Weights of a small transformer language model.
Size: 9 layers, width 224, 4 heads of 64, MLP 768 SwiGLU, vocabulary 1214, 7.29M parameters.
Architecture: RMSNorm before each block, rotary positions, no biases in attention or MLP.
Training: 283M tokens, 8628 steps.
MLP neurons of a small language model. Each row is named by its layer, matrix (down: output weights) and neuron, and shows model dimensions 16-79. Each number is 50 + 15 x the weight over its row's rms, rounded and kept within 0 to 99. A neuron's up and down rows have the sign that makes its largest values positive.
Before each neuron's rows, "fires before" lists the tokens most often just after its 100 highest values on Wikipedia text that the model never trained on.

fires before: "\n", "-", "is", "ury", "ther"
L6.down123:63 50 47 70 22 41 57 63 68 42 54 65 52 75 59 61 35 61 47 31 57 59 47 54 43 38 53 26 22 45 52 77 42 25 43 46 47 55 60 44 04 23 68 38 78 55 41 62 69 57 39 46 47 60 50 55 38 22 44 33 25 46 49 68

fires before: "\n"
L2.down424:36 40 29 77 38 59 13 50 28 65 70 43 49 48 57 90 37 31 64 40 46 54 55 72 40 65 62 65 65 58 66 53 37 76 29 54 63 30 49 41 47 64 70 54 35 68 33 15 44 64 79 69 83 59 46 54 52 58 60 38 45 40 46 53

fires before: "ic", "ice", "ed", "ision", "ing", "il"
L2.down283:52 49 78 30 63 62 52 42 29 59 55 72 51 63 45 59 52 53 32 58 50 59 53 52 25 30 44 63 36 39 53 74 66 51 64 68 54 46 59 40 44 65 41 55 42 47 47 22 55 50 51 37 64 36 62 39 58 45 41 78 23 65 50 24

fires before: " |", "%", "″", "."
L2.down38:46 59 42 52 46 84 74 37 57 58 41 58 49 43 39 50 77 68 41 57 44 24 53 72 63 08 48 58 64 15 62 71 70 44 43 39 47 61 45 57 69 62 67 56 53 60 22 71 36 63 40 32 53 26 25 28 59 69 59 43 49 51 54 37

fires before: ")", "el", "al", "or", "our", "st"
L2.down763:58 66 36 49 40 41 50 36 70 49 62 39 19 56 37 38 52 50 90 55 48 67 60 29 59 25 45 29 39 47 39 41 69 38 41 37 61 39 79 73 33 23 53 39 24 43 15 73 32 36 75 43 59 36 54 52 44 44 35 61 42 39 76 47

fires before: "ron", "ing", "ed", "ional", "s"
L2.down715:31 43 26 46 22 58 42 32 52 43 35 51 49 72 99 43 54 77 75 61 41 50 37 59 27 54 49 42 53 48 53 47 37 55 55 41 50 38 47 46 38 77 43 42 51 45 18 38 48 21 39 34 66 39 39 70 45 38 48 50 61 37 34 31

fires before: "s", "ed", "m", "ing", " in"
L2.down671:63 67 66 35 51 37 26 31 38 26 45 50 70 51 16 51 68 57 00 33 46 64 57 64 41 56 33 56 30 45 54 57 28 43 45 66 18 51 36 50 49 55 53 64 52 64 59 46 58 44 41 32 31 42 33 72 57 43 41 43 50 46 45 52

fires before: ",", "ced", "ation", " B", " 201"
L2.down151:46 50 70 58 47 61 69 49 65 46 56 47 49 53 41 49 28 77 00 25 45 07 51 74 49 47 43 59 48 54 33 48 49 63 48 56 69 43 56 37 51 41 35 30 46 29 46 29 73 53 49 41 58 48 31 50 53 74 53 55 44 51 32 30

fires before: "v", "d", "m", "j", "ap", "op"
L2.down745:76 49 66 52 57 53 46 50 60 65 77 65 44 50 42 51 52 47 04 51 25 34 34 48 42 32 58 57 48 53 64 39 61 71 17 45 28 37 33 45 59 48 32 51 53 31 38 34 51 51 56 35 77 46 43 57 26 61 73 50 61 72 34 43

fires before: "ing", "ed", "ion", "ted", "ely"
L6.down96:31 56 47 45 22 54 59 41 55 58 33 44 35 51 53 39 58 36 26 56 58 48 55 54 59 33 49 58 48 45 67 57 42 51 37 66 57 63 12 63 20 41 59 85 64 30 75 39 63 34 34 68 32 48 48 53 48 56 43 55 34 53 49 53

fires before: "ub", "ass", "a", "er", "ard"
L2.down360:58 46 41 62 37 26 47 45 64 36 56 45 35 23 65 30 55 57 10 54 91 68 54 82 65 49 65 65 61 52 59 70 40 74 44 48 39 45 55 23 50 59 67 91 58 73 72 66 48 55 51 34 61 50 30 70 56 45 72 41 53 74 46 48

fires before: "is", "ist", "ister", "or", "ing", "ut"
L2.down582:58 52 35 50 20 49 28 79 53 77 41 53 48 67 32 32 33 50 49 30 80 53 57 42 44 36 73 36 49 56 46 47 45 30 73 31 57 55 76 20 26 58 46 30 54 69 45 35 37 81 38 44 53 29 55 45 34 62 40 29 22 47 31 69

fires before: "oun", "way", "ation", "ual", "al", "ab"
L2.down434:50 54 39 45 28 52 52 37 77 56 53 28 23 61 60 48 31 48 19 40 42 35 40 40 61 53 55 57 32 22 55 43 35 43 71 55 58 42 44 25 66 23 53 16 35 53 34 52 59 43 76 62 78 55 37 37 52 44 48 50 71 63 48 54

fires before: "e", "al", "o", "ion", "ity", "ent"
L6.down698:53 28 48 42 54 57 59 45 42 58 79 81 43 57 54 47 50 68 36 41 60 62 48 32 27 42 65 61 55 32 45 29 41 63 16 54 56 64 69 58 46 42 43 54 35 41 51 45 50 45 55 29 56 42 55 51 62 26 57 56 57 53 47 36

fires before: "es", "k", "ons", "ed", "land", "ing"
L2.down721:42 58 63 67 51 56 58 69 29 39 44 59 28 57 51 49 64 58 99 36 59 25 35 42 41 53 43 50 48 53 24 37 42 80 75 48 77 49 59 61 47 29 73 41 34 33 49 42 30 65 52 32 43 63 39 68 58 48 62 58 44 67 63 73

fires before: "9", "8", "7", "2", "5", "4"
L6.down7:53 62 55 47 47 18 54 43 58 62 46 68 62 34 58 64 81 68 48 64 65 59 73 23 53 67 53 48 57 61 51 58 43 26 55 33 56 70 47 62 49 42 44 27 57 40 79 61 65 43 51 56 53 45 42 54 69 61 54 48 36 48 71 31

fires before: "c", "e", "b", "p", "pl"
L2.down615:43 45 57 54 18 63 45 61 38 51 43 55 49 62 42 46 54 59 58 44 67 38 68 20 46 48 63 66 41 25 61 23 50 41 42 44 42 41 42 39 56 75 76 44 30 57 35 60 37 26 48 85 75 54 45 52 75 62 37 37 69 42 52 56

fires before: "ent", "ts", "ed", "ary", "ced", "ion"
L6.down765:67 46 36 58 73 54 43 19 53 67 54 14 78 43 49 36 55 47 50 40 94 48 38 60 15 66 36 63 42 66 42 66 37 53 56 28 43 50 37 57 92 51 44 66 46 49 46 72 54 54 28 52 65 68 56 55 37 56 55 35 36 36 41 70

fires before: "r", "in", "ain", "em", "est", "ro"
L6.down142:50 62 90 32 47 70 41 77 97 54 63 64 42 39 59 64 66 56 52 30 31 50 69 55 71 14 63 60 51 48 47 31 46 34 52 43 32 61 58 48 43 59 47 53 37 44 40 20 54 40 55 50 48 57 42 52 46 26 60 64 60 36 47 51

fires before: "ed", "ment", "ing", "y", "i", "es"
L2.down258:51 62 51 68 53 41 40 74 42 57 58 37 66 46 39 53 62 57 26 95 66 38 37 67 51 41 42 24 95 79 28 61 73 53 53 43 61 36 51 34 50 40 70 51 66 63 30 58 52 46 24 39 29 70 53 46 54 46 46 48 56 50 16 56

fires before: " |", "ough", "or", "ity", "ter"
L6.down414:50 56 57 53 62 42 51 59 49 67 52 58 55 38 50 52 55 65 69 41 39 44 58 47 72 39 45 46 68 41 75 49 30 22 65 37 48 49 48 53 54 59 34 42 63 55 40 27 69 10 62 73 47 28 55 61 31 55 29 29 31 42 47 78

fires before: "l", "al", "le", "ated", " of"
L2.down378:57 81 47 41 54 60 71 59 49 55 68 29 69 51 43 63 40 38 10 42 59 68 60 51 59 12 00 79 36 44 45 36 57 64 65 28 41 41 46 39 46 70 74 51 41 57 47 52 50 58 43 50 52 30 60 44 56 48 36 48 71 55 44 67

fires before: "p", "mer", "m", "ed", "e", "ri"
L2.down99:42 62 75 55 32 42 21 67 54 65 52 49 50 58 39 34 52 41 15 35 47 72 37 71 64 48 46 61 35 48 48 53 65 48 11 69 81 52 57 52 63 53 56 51 51 41 84 26 32 41 71 51 47 62 45 48 43 60 45 47 46 48 24 53

fires before: " of", " to", "y", "and", "ure", "ed"
L2.down646:41 58 79 41 81 52 49 59 54 54 49 38 46 60 43 14 81 49 57 41 47 35 18 50 59 29 49 32 47 60 49 70 40 60 45 42 71 83 61 28 20 43 56 30 42 51 59 46 48 45 39 65 16 35 61 24 53 47 35 49 61 27 35 47

fires before: "2", "8", "0", "4", "7", "9"
L2.down359:30 58 29 30 29 41 55 48 54 35 38 40 43 53 47 45 58 64 39 53 79 45 62 42 51 44 44 58 50 37 51 55 11 46 41 32 53 29 51 74 40 53 39 40 56 44 62 66 44 66 42 53 36 33 29 46 61 66 63 23 49 43 44 52

fires before: "an", "s", "ed", "m", "a", " |"
L6.down466:31 75 86 53 59 47 28 53 72 80 37 42 61 34 57 47 71 43 25 47 45 54 21 40 22 62 52 56 46 67 46 40 32 68 52 34 55 60 53 15 19 67 38 74 42 54 38 80 67 50 78 46 56 55 40 44 56 41 57 67 90 20 47 50

fires before: " |", ",", " in", " 6"
L6.down676:29 51 60 51 50 77 66 48 47 50 62 53 26 51 54 59 44 60 55 44 60 30 43 64 43 64 75 38 59 77 57 05 51 60 59 62 17 38 48 71 69 68 80 63 53 64 66 44 41 55 56 72 63 51 35 65 63 43 61 44 51 36 39 22

fires before: "an", "al", "man", "ar", "b", "m"
L2.down15:72 30 36 76 67 85 50 43 43 45 34 43 45 41 52 79 64 18 48 49 37 53 41 70 52 56 70 33 27 65 46 53 41 44 64 45 58 47 53 30 43 25 48 44 50 48 47 79 42 66 53 33 47 63 30 57 51 47 60 48 65 83 62 39

fires before: ")", "ction", "ed", "el", "ct", "er"
L2.down230:60 69 71 91 76 34 27 36 99 54 74 44 66 42 51 56 54 46 25 50 47 51 98 49 32 56 38 58 41 43 53 36 28 46 35 50 17 41 59 83 39 46 48 92 34 34 17 33 60 48 53 52 76 38 79 59 43 34 56 52 25 64 59 68

fires before: "es", "ing", "en", "k", "ed", "ad"
L6.down367:55 47 46 40 34 48 75 47 51 67 56 68 29 66 39 51 68 74 77 38 40 28 49 30 48 66 10 67 42 43 57 60 28 56 32 27 53 37 45 35 48 75 53 36 68 31 54 53 42 40 54 99 63 61 64 72 43 45 47 62 40 33 38 36

fires before: "al", "v", "ig", "ation", "ment"
L2.down703:69 48 43 10 42 57 59 49 76 45 62 32 52 53 62 54 46 48 51 70 58 42 36 57 52 42 38 38 24 50 51 45 51 68 68 70 73 37 11 61 28 27 74 24 26 34 67 62 41 66 49 46 99 33 64 22 35 49 47 62 36 41 59 39

fires before: "==", "===", "In", "C", "The", "A"
L6.down753:42 37 46 57 57 25 53 58 44 50 47 28 55 54 53 49 41 40 00 52 62 63 44 39 40 38 32 30 34 57 44 65 49 46 57 50 48 45 45 52 29 54 48 47 54 40 44 47 36 61 34 37 47 73 49 54 74 43 52 43 50 49 51 60

fires before: "ision", "id", "il", "al", "ing"
L2.down368:58 40 28 45 55 31 56 51 78 64 58 37 40 14 69 65 14 46 53 40 23 51 47 29 63 26 44 44 59 67 52 43 26 59 35 44 42 43 54 51 66 44 55 55 65 52 50 50 67 56 54 37 55 59 11 28 38 45 24 10 44 27 65 62

fires before: "en", "al", "e", "es", "ing", "'"
L2.down634:39 57 66 52 58 47 69 32 51 45 61 75 49 41 58 85 29 44 28 41 50 40 44 41 39 32 34 63 40 43 38 59 40 49 32 63 30 44 76 81 46 69 50 52 71 45 47 38 27 58 36 75 65 69 61 54 34 42 58 45 64 56 35 30

fires before: "|", "\n", " |", "."
L6.down735:40 22 17 72 68 38 16 66 51 53 73 61 60 53 36 23 60 59 41 60 67 66 49 85 62 43 33 54 49 53 56 47 61 81 64 37 40 37 56 47 60 50 65 50 34 59 67 44 32 78 46 50 72 62 57 56 55 59 40 47 72 36 50 51

fires before: "ub", "ass", "os", "a", "er", "o"
L2.down553:63 59 38 55 37 84 40 21 63 56 49 26 67 46 32 58 37 44 00 64 49 56 55 45 49 58 66 48 30 42 76 68 29 48 58 66 56 43 42 35 63 35 29 54 55 76 59 56 35 17 48 43 63 57 54 55 58 45 55 46 52 60 30 60

fires before: "ident", "es", "m", "p", "erv", "id"
L2.down432:56 29 74 43 37 66 66 73 50 42 29 40 54 56 44 67 55 47 99 68 51 49 62 16 42 61 44 60 43 89 59 23 36 64 64 49 49 56 46 64 41 55 47 32 43 50 49 56 76 49 50 33 54 57 33 46 56 62 61 38 66 49 51 46

fires before: "ed", " the", "ted", "ing", "t"
L2.down442:35 71 61 30 48 40 44 09 67 67 49 39 75 50 41 22 43 43 11 55 21 54 65 43 78 41 23 82 38 53 49 76 58 39 35 72 53 61 45 69 55 39 37 47 36 36 61 65 32 60 39 58 26 30 40 66 56 40 55 32 65 69 55 33

fires before: "==", "===", "In", "The", "A", "H"
L6.down260:55 35 61 52 34 50 58 48 42 63 44 76 49 60 45 38 36 44 00 36 45 17 48 41 54 46 31 43 59 59 54 60 43 34 38 54 56 51 45 40 34 54 61 41 54 43 53 39 77 38 45 49 43 39 31 58 58 42 49 56 63 51 48 36

fires before: "it", "ed", "im", "he", "in", "ing"
L2.down586:66 54 39 47 31 35 68 50 63 58 43 64 30 61 55 30 57 49 46 32 47 54 62 42 58 41 77 74 64 35 67 58 48 66 15 48 58 58 45 60 46 65 65 25 61 58 24 71 60 38 52 39 47 69 28 39 58 30 45 87 60 40 60 55

fires before: "ed", "es", "ig", "ing", "e", "gan"
L6.down353:47 57 52 70 48 44 63 30 68 43 44 43 41 32 38 62 67 24 02 49 43 32 27 59 37 44 47 67 12 53 64 58 41 59 61 52 61 29 60 43 56 59 42 77 57 54 34 66 74 64 49 59 51 44 49 47 37 61 33 23 42 59 45 33

fires before: ":", " |", "ed"
L6.down140:39 29 65 53 97 44 49 47 42 70 33 36 31 54 57 33 33 76 47 71 57 50 49 42 31 39 71 22 55 49 55 50 38 37 29 68 69 42 36 44 66 57 31 59 55 60 47 54 45 72 40 39 51 81 46 54 68 36 64 66 46 34 82 60

fires before: "ed", " the", "v", "s", " a", " that"
L6.down439:31 67 36 68 60 43 54 36 77 63 48 14 61 63 71 51 44 50 25 46 31 71 57 39 62 64 37 56 24 35 91 66 40 55 37 53 53 36 31 27 54 42 73 23 69 69 56 70 55 25 42 60 37 60 64 36 16 61 44 60 77 58 66 42

fires before: "-", "\n"
L6.down282:47 55 27 43 39 36 77 41 43 39 25 41 41 41 82 66 41 49 82 43 41 41 51 55 58 34 48 57 49 54 56 38 39 21 54 11 34 80 66 52 37 35 60 20 49 73 42 35 49 48 28 46 50 44 50 53 33 45 42 50 59 36 17 52

fires before: "3", "2", "6", "1", "5"
L2.down303:54 44 52 41 57 56 40 52 67 54 20 70 49 77 49 55 50 81 64 47 57 57 66 46 58 36 38 55 29 42 58 56 69 43 60 79 85 55 64 59 38 60 47 17 68 48 48 44 32 53 17 38 45 59 70 64 50 55 44 46 47 49 53 61

fires before: "d", "c", "st", "f", "v", "du"
L6.down718:39 51 49 71 63 68 72 58 56 44 56 46 57 39 59 75 41 67 32 40 17 51 50 81 69 80 66 45 79 59 46 34 50 52 25 33 38 61 47 47 15 59 47 70 30 39 52 60 56 41 34 51 50 20 54 27 24 57 60 41 59 75 46 49

fires before: "art", "ly", "ro", "h", "os", "ic"
L2.down294:18 68 58 35 45 30 49 37 38 34 60 57 36 53 56 35 59 25 77 73 44 67 78 27 41 45 59 70 60 69 54 42 58 34 27 47 77 56 53 34 51 53 50 56 24 68 43 54 37 57 58 50 24 39 68 65 44 50 43 58 58 20 62 66

fires before: " (", " |", "ec", ":", ")"
L6.down404:62 54 63 69 51 15 41 37 57 12 27 50 62 63 70 63 30 62 62 54 26 60 69 57 33 42 41 47 56 51 60 71 70 53 56 37 25 44 59 66 17 46 38 35 62 42 63 31 65 42 67 57 47 48 44 33 53 26 63 52 51 51 56 39

fires before: ":", " |", " (", ".", "al"
L2.down256:61 54 53 31 41 56 41 70 27 84 42 32 45 52 39 74 12 53 35 58 59 37 71 45 86 68 80 47 39 77 61 54 55 57 84 41 38 28 43 62 59 83 63 62 48 61 63 46 68 26 55 48 64 61 56 51 57 59 50 63 33 45 63 56

fires before: "\n", " |", " ", " and"
L6.down549:78 77 65 29 50 35 47 32 51 15 72 61 39 53 57 57 31 46 39 27 55 63 54 34 31 71 56 16 68 84 23 55 70 58 63 38 62 33 34 59 32 47 38 63 51 70 42 60 47 54 57 65 41 38 57 76 75 57 54 35 73 50 42 39

fires before: "4", "7", "1", "9", "8"
L2.down709:68 58 12 50 54 39 42 52 61 39 73 58 44 56 49 60 54 68 00 39 55 78 52 42 45 55 59 39 43 33 35 56 34 47 49 38 57 57 52 20 44 72 64 44 66 47 48 48 50 47 52 52 41 31 37 18 77 39 60 30 32 34 28 64

fires before: "ub", "ass", "er", " a", " in"
L2.down214:60 34 35 31 41 51 30 58 58 63 54 55 49 24 26 48 69 59 39 22 60 39 55 67 77 58 49 31 58 73 72 53 40 37 58 47 40 58 22 28 62 46 61 53 71 63 51 58 27 52 51 46 62 45 40 57 27 33 58 70 35 74 53 50

fires before: "b", "ed", "he", " |", " to", "er"
L2.down655:67 50 64 48 60 21 30 50 66 67 67 18 46 36 32 67 37 24 47 64 56 61 38 32 49 26 45 45 54 61 41 79 55 34 64 36 57 39 74 74 52 47 13 51 36 86 38 36 48 29 59 71 55 49 85 82 36 34 46 26 77 42 56 38

fires before: "rat", "als", "al", "ar", "en"
L2.down591:36 57 17 40 44 44 55 53 49 52 27 50 62 58 37 52 47 28 37 63 42 66 19 62 56 66 62 33 27 77 85 59 49 47 62 48 61 31 20 27 66 53 55 55 59 50 65 47 50 38 35 58 24 61 67 30 35 33 50 37 47 60 49 43

fires before: "er", "ral", "re", "ury", "ered"
L2.down218:48 57 70 61 37 50 50 47 69 41 80 16 41 60 33 46 39 58 28 57 65 68 08 56 67 34 59 47 83 68 44 71 45 55 49 64 70 54 27 83 53 49 37 71 34 43 38 67 51 56 54 49 65 81 32 46 61 70 47 35 69 46 57 64

fires before: " |", "s", "n", " ==", "==", ":"
L6.down611:31 56 70 37 38 41 44 58 54 72 27 56 37 73 42 23 38 65 66 60 88 15 50 43 33 40 61 37 47 65 59 58 46 60 54 32 71 48 34 31 47 48 80 55 80 55 29 50 40 60 66 34 23 62 49 21 63 69 49 66 43 19 52 24

fires before: "8", "5", "6", "4", "1", "9"
L6.down357:65 25 50 56 58 47 37 48 61 59 42 49 19 53 50 45 48 43 67 51 77 68 67 25 61 65 45 63 27 43 49 51 23 70 61 28 64 48 63 36 52 60 74 13 37 64 44 29 32 50 43 43 58 38 47 13 43 59 49 72 57 20 23 56

fires before: "==", "The", "\n", "In", "H", "A"
L2.down244:62 52 75 36 61 75 58 37 76 55 51 45 39 58 53 49 37 56 00 40 54 31 44 60 55 30 32 58 76 52 29 80 51 72 45 36 85 65 52 44 65 67 27 29 72 27 45 60 20 39 15 66 44 19 51 48 35 30 24 28 62 53 42 52

fires before: "ec", "ect", "or", "ace", "m", "is"
L2.down483:73 46 57 37 57 50 52 27 39 36 58 42 36 51 38 56 38 52 15 62 72 44 55 69 41 71 62 47 60 48 59 25 41 66 41 31 68 57 39 48 37 40 43 44 45 60 52 52 56 38 51 47 30 56 58 84 49 56 46 38 48 42 67 41

fires before: "ced", " of", " that", " to", " in"
L2.down157:47 46 60 88 86 29 48 45 38 43 65 57 55 60 58 43 26 53 05 65 56 57 65 55 54 39 46 55 44 55 38 58 43 66 27 56 31 50 51 39 83 45 40 50 49 50 55 38 54 49 48 59 60 59 53 56 54 35 51 29 63 37 68 40

fires before: "it", "t", "le", "ip", "iam", "i"
L2.down315:57 51 38 30 15 43 30 44 13 51 55 46 72 39 55 47 53 76 39 57 46 56 34 41 19 44 47 52 81 49 47 61 57 42 26 68 35 48 34 48 30 75 32 43 23 34 38 58 43 49 59 36 69 51 40 38 47 75 66 47 43 49 59 55

fires before: "4", "2", "1", "7", "9", "8"
L2.down187:49 12 53 37 81 23 46 59 29 41 54 34 72 50 30 36 42 49 61 56 50 56 46 46 46 51 45 42 31 66 69 76 68 72 50 70 53 47 45 31 45 51 21 44 44 34 56 90 51 65 52 22 09 35 45 65 43 78 35 40 34 35 57 77

fires before: "an", "h", "l", "e", "p", "ers"
L2.down181:25 37 23 51 12 27 53 54 64 34 60 63 43 54 46 43 45 50 73 44 51 64 40 58 52 67 72 60 52 65 20 30 30 71 49 48 66 54 33 31 58 55 23 21 27 50 40 50 35 56 59 83 59 61 53 66 34 46 52 41 71 85 46 69

fires before: "ed", "es", "ation", "ing", "ated", "ics"
L6.down195:47 63 61 57 35 28 36 69 56 49 32 49 35 28 58 84 20 43 53 32 41 63 48 84 52 40 70 40 43 22 51 64 56 36 61 30 84 39 51 41 47 52 56 28 38 31 49 33 64 78 46 46 57 43 38 34 43 24 55 41 34 58 39 25

fires before: "ed", " to", "ced", "es", "ated", "s"
L6.down632:12 61 56 61 32 48 41 58 40 62 37 28 40 31 72 72 26 72 07 49 22 59 45 42 75 57 53 46 25 45 68 25 39 57 49 26 50 51 30 42 57 40 84 54 55 35 54 58 48 53 74 58 73 61 71 49 29 64 55 50 66 78 51 50

fires before: " in", " by", ":", " on", " at"
L6.down621:54 36 59 54 34 83 79 39 30 59 74 47 47 53 46 49 51 56 24 49 46 65 56 55 48 38 66 39 46 48 52 51 33 55 39 38 54 61 33 67 31 37 50 52 47 57 59 55 35 61 57 54 29 62 54 47 37 66 65 57 37 55 99 35

fires before: "ident", "c", "ign", "a", "id", "h"
L2.down422:57 29 76 53 34 31 47 39 39 59 39 74 58 61 50 84 46 60 37 39 33 41 61 23 62 38 44 57 34 73 51 45 69 70 62 61 19 41 51 30 50 33 30 57 65 42 56 79 77 44 51 43 77 49 69 30 30 43 35 51 48 74 62 46

fires before: "\n", "|"
L6.down476:58 49 41 55 79 65 50 69 35 43 54 33 50 29 21 40 64 40 38 66 52 56 63 61 41 61 49 69 63 63 58 38 75 59 80 17 70 66 34 59 58 70 42 50 45 60 54 60 47 36 18 59 56 64 43 41 14 58 48 52 09 55 44 27

fires before: "ed", "er", "le", "ical", "es"
L2.down102:53 64 42 44 39 46 96 61 60 54 16 63 48 42 41 37 32 60 50 41 69 54 49 47 45 59 43 38 47 60 55 65 52 43 74 58 60 40 35 33 62 56 63 64 65 62 54 40 32 67 40 38 50 50 46 58 35 78 47 29 48 48 38 42

fires before: "\n"
L2.down566:63 34 22 47 25 58 78 38 45 46 72 60 48 69 61 50 25 24 44 80 79 53 59 44 56 42 38 50 75 72 31 65 52 56 34 45 32 50 49 25 70 55 45 40 35 57 26 50 39 30 30 47 66 33 48 67 38 73 29 53 66 44 54 42

fires before: "ver", "en", "as", "ent", "x", "al"
L6.down440:78 42 59 38 47 54 24 61 47 60 66 46 62 61 42 57 68 64 49 52 30 34 42 47 53 64 50 63 36 83 55 56 24 58 43 46 37 42 50 56 34 59 11 75 52 51 28 48 67 51 71 44 56 32 50 63 37 53 33 47 36 77 72 13

fires before: "ed", "ated", "ine", "ing", "ted", "ation"
L6.down199:37 83 80 70 71 60 59 42 59 52 29 70 71 60 57 42 20 23 00 59 41 23 42 41 46 36 45 44 53 67 54 43 75 60 53 53 57 40 50 59 63 33 75 41 50 47 52 47 33 63 48 59 83 57 42 47 39 41 24 61 38 40 44 51

fires before: ":", "ity", "ite", " |", "(", "al"
L6.down512:18 61 65 43 62 61 28 49 85 70 60 80 63 69 60 87 25 55 40 37 22 43 36 57 74 38 47 58 26 48 52 56 12 39 60 41 78 68 47 42 48 52 79 64 30 56 53 51 67 36 52 65 66 61 71 63 64 51 38 39 30 81 47 63

fires before: " of", "ic", "y", "s", " in", "n"
L2.down570:38 41 37 61 55 79 60 44 90 50 42 73 40 55 38 54 28 43 37 40 53 65 47 48 51 38 28 52 39 19 51 62 67 88 34 85 40 35 20 71 68 48 28 70 62 43 81 45 35 72 51 13 63 77 54 36 56 65 60 26 46 39 43 45

fires before: "or", "ics", "a", "ory", "ors", "ist"
L6.down531:46 45 40 47 56 29 51 41 48 80 38 45 38 48 32 65 63 61 04 59 43 42 44 50 47 32 53 35 43 36 31 60 66 57 43 61 38 60 58 23 62 48 35 47 46 70 53 48 56 57 46 40 48 49 48 74 50 60 38 34 54 75 40 51

fires before: "per", "pen", "wn", "ld", "pp"
L2.down605:43 63 30 39 60 69 10 60 40 71 72 70 59 57 47 51 55 41 28 33 29 76 19 74 50 56 27 56 47 53 27 24 39 28 52 64 66 52 24 68 50 69 54 61 40 41 57 51 47 33 38 43 53 40 52 77 44 49 37 42 54 43 46 52

fires before: "==", "===", "The", "In", "H"
L6.down529:53 55 66 43 55 46 64 58 66 59 41 52 49 56 59 52 35 42 00 50 49 51 60 46 33 41 60 27 52 54 50 47 47 35 33 44 59 70 56 53 57 52 42 39 52 43 50 39 50 41 33 54 84 50 54 47 35 45 58 51 37 64 44 65

fires before: "any", "et", "u", "le", "ar"
L2.down707:58 73 38 49 42 46 45 61 52 55 33 48 62 67 26 67 33 38 19 50 51 80 61 45 40 42 59 32 65 52 66 58 67 48 58 54 62 29 49 59 44 42 39 40 72 61 47 31 28 24 32 19 70 65 18 64 62 51 69 60 44 61 35 41

fires before: "ed", "t", "ted", "er", "b", "ased"
L2.down19:73 55 47 48 54 43 43 27 53 56 49 33 41 29 44 58 37 58 57 74 49 56 58 58 56 48 40 44 34 21 59 20 54 65 23 76 73 44 48 80 63 44 46 47 64 69 43 44 37 36 43 61 53 88 75 44 44 41 09 58 37 54 47 45

fires before: "\n"
L6.down376:94 50 84 39 46 29 30 55 66 25 72 65 51 72 38 69 42 62 50 60 46 49 32 55 66 55 31 39 45 27 24 44 35 41 99 42 44 58 55 61 53 62 42 42 52 61 57 56 55 39 69 51 68 44 32 74 37 29 32 37 44 54 60 50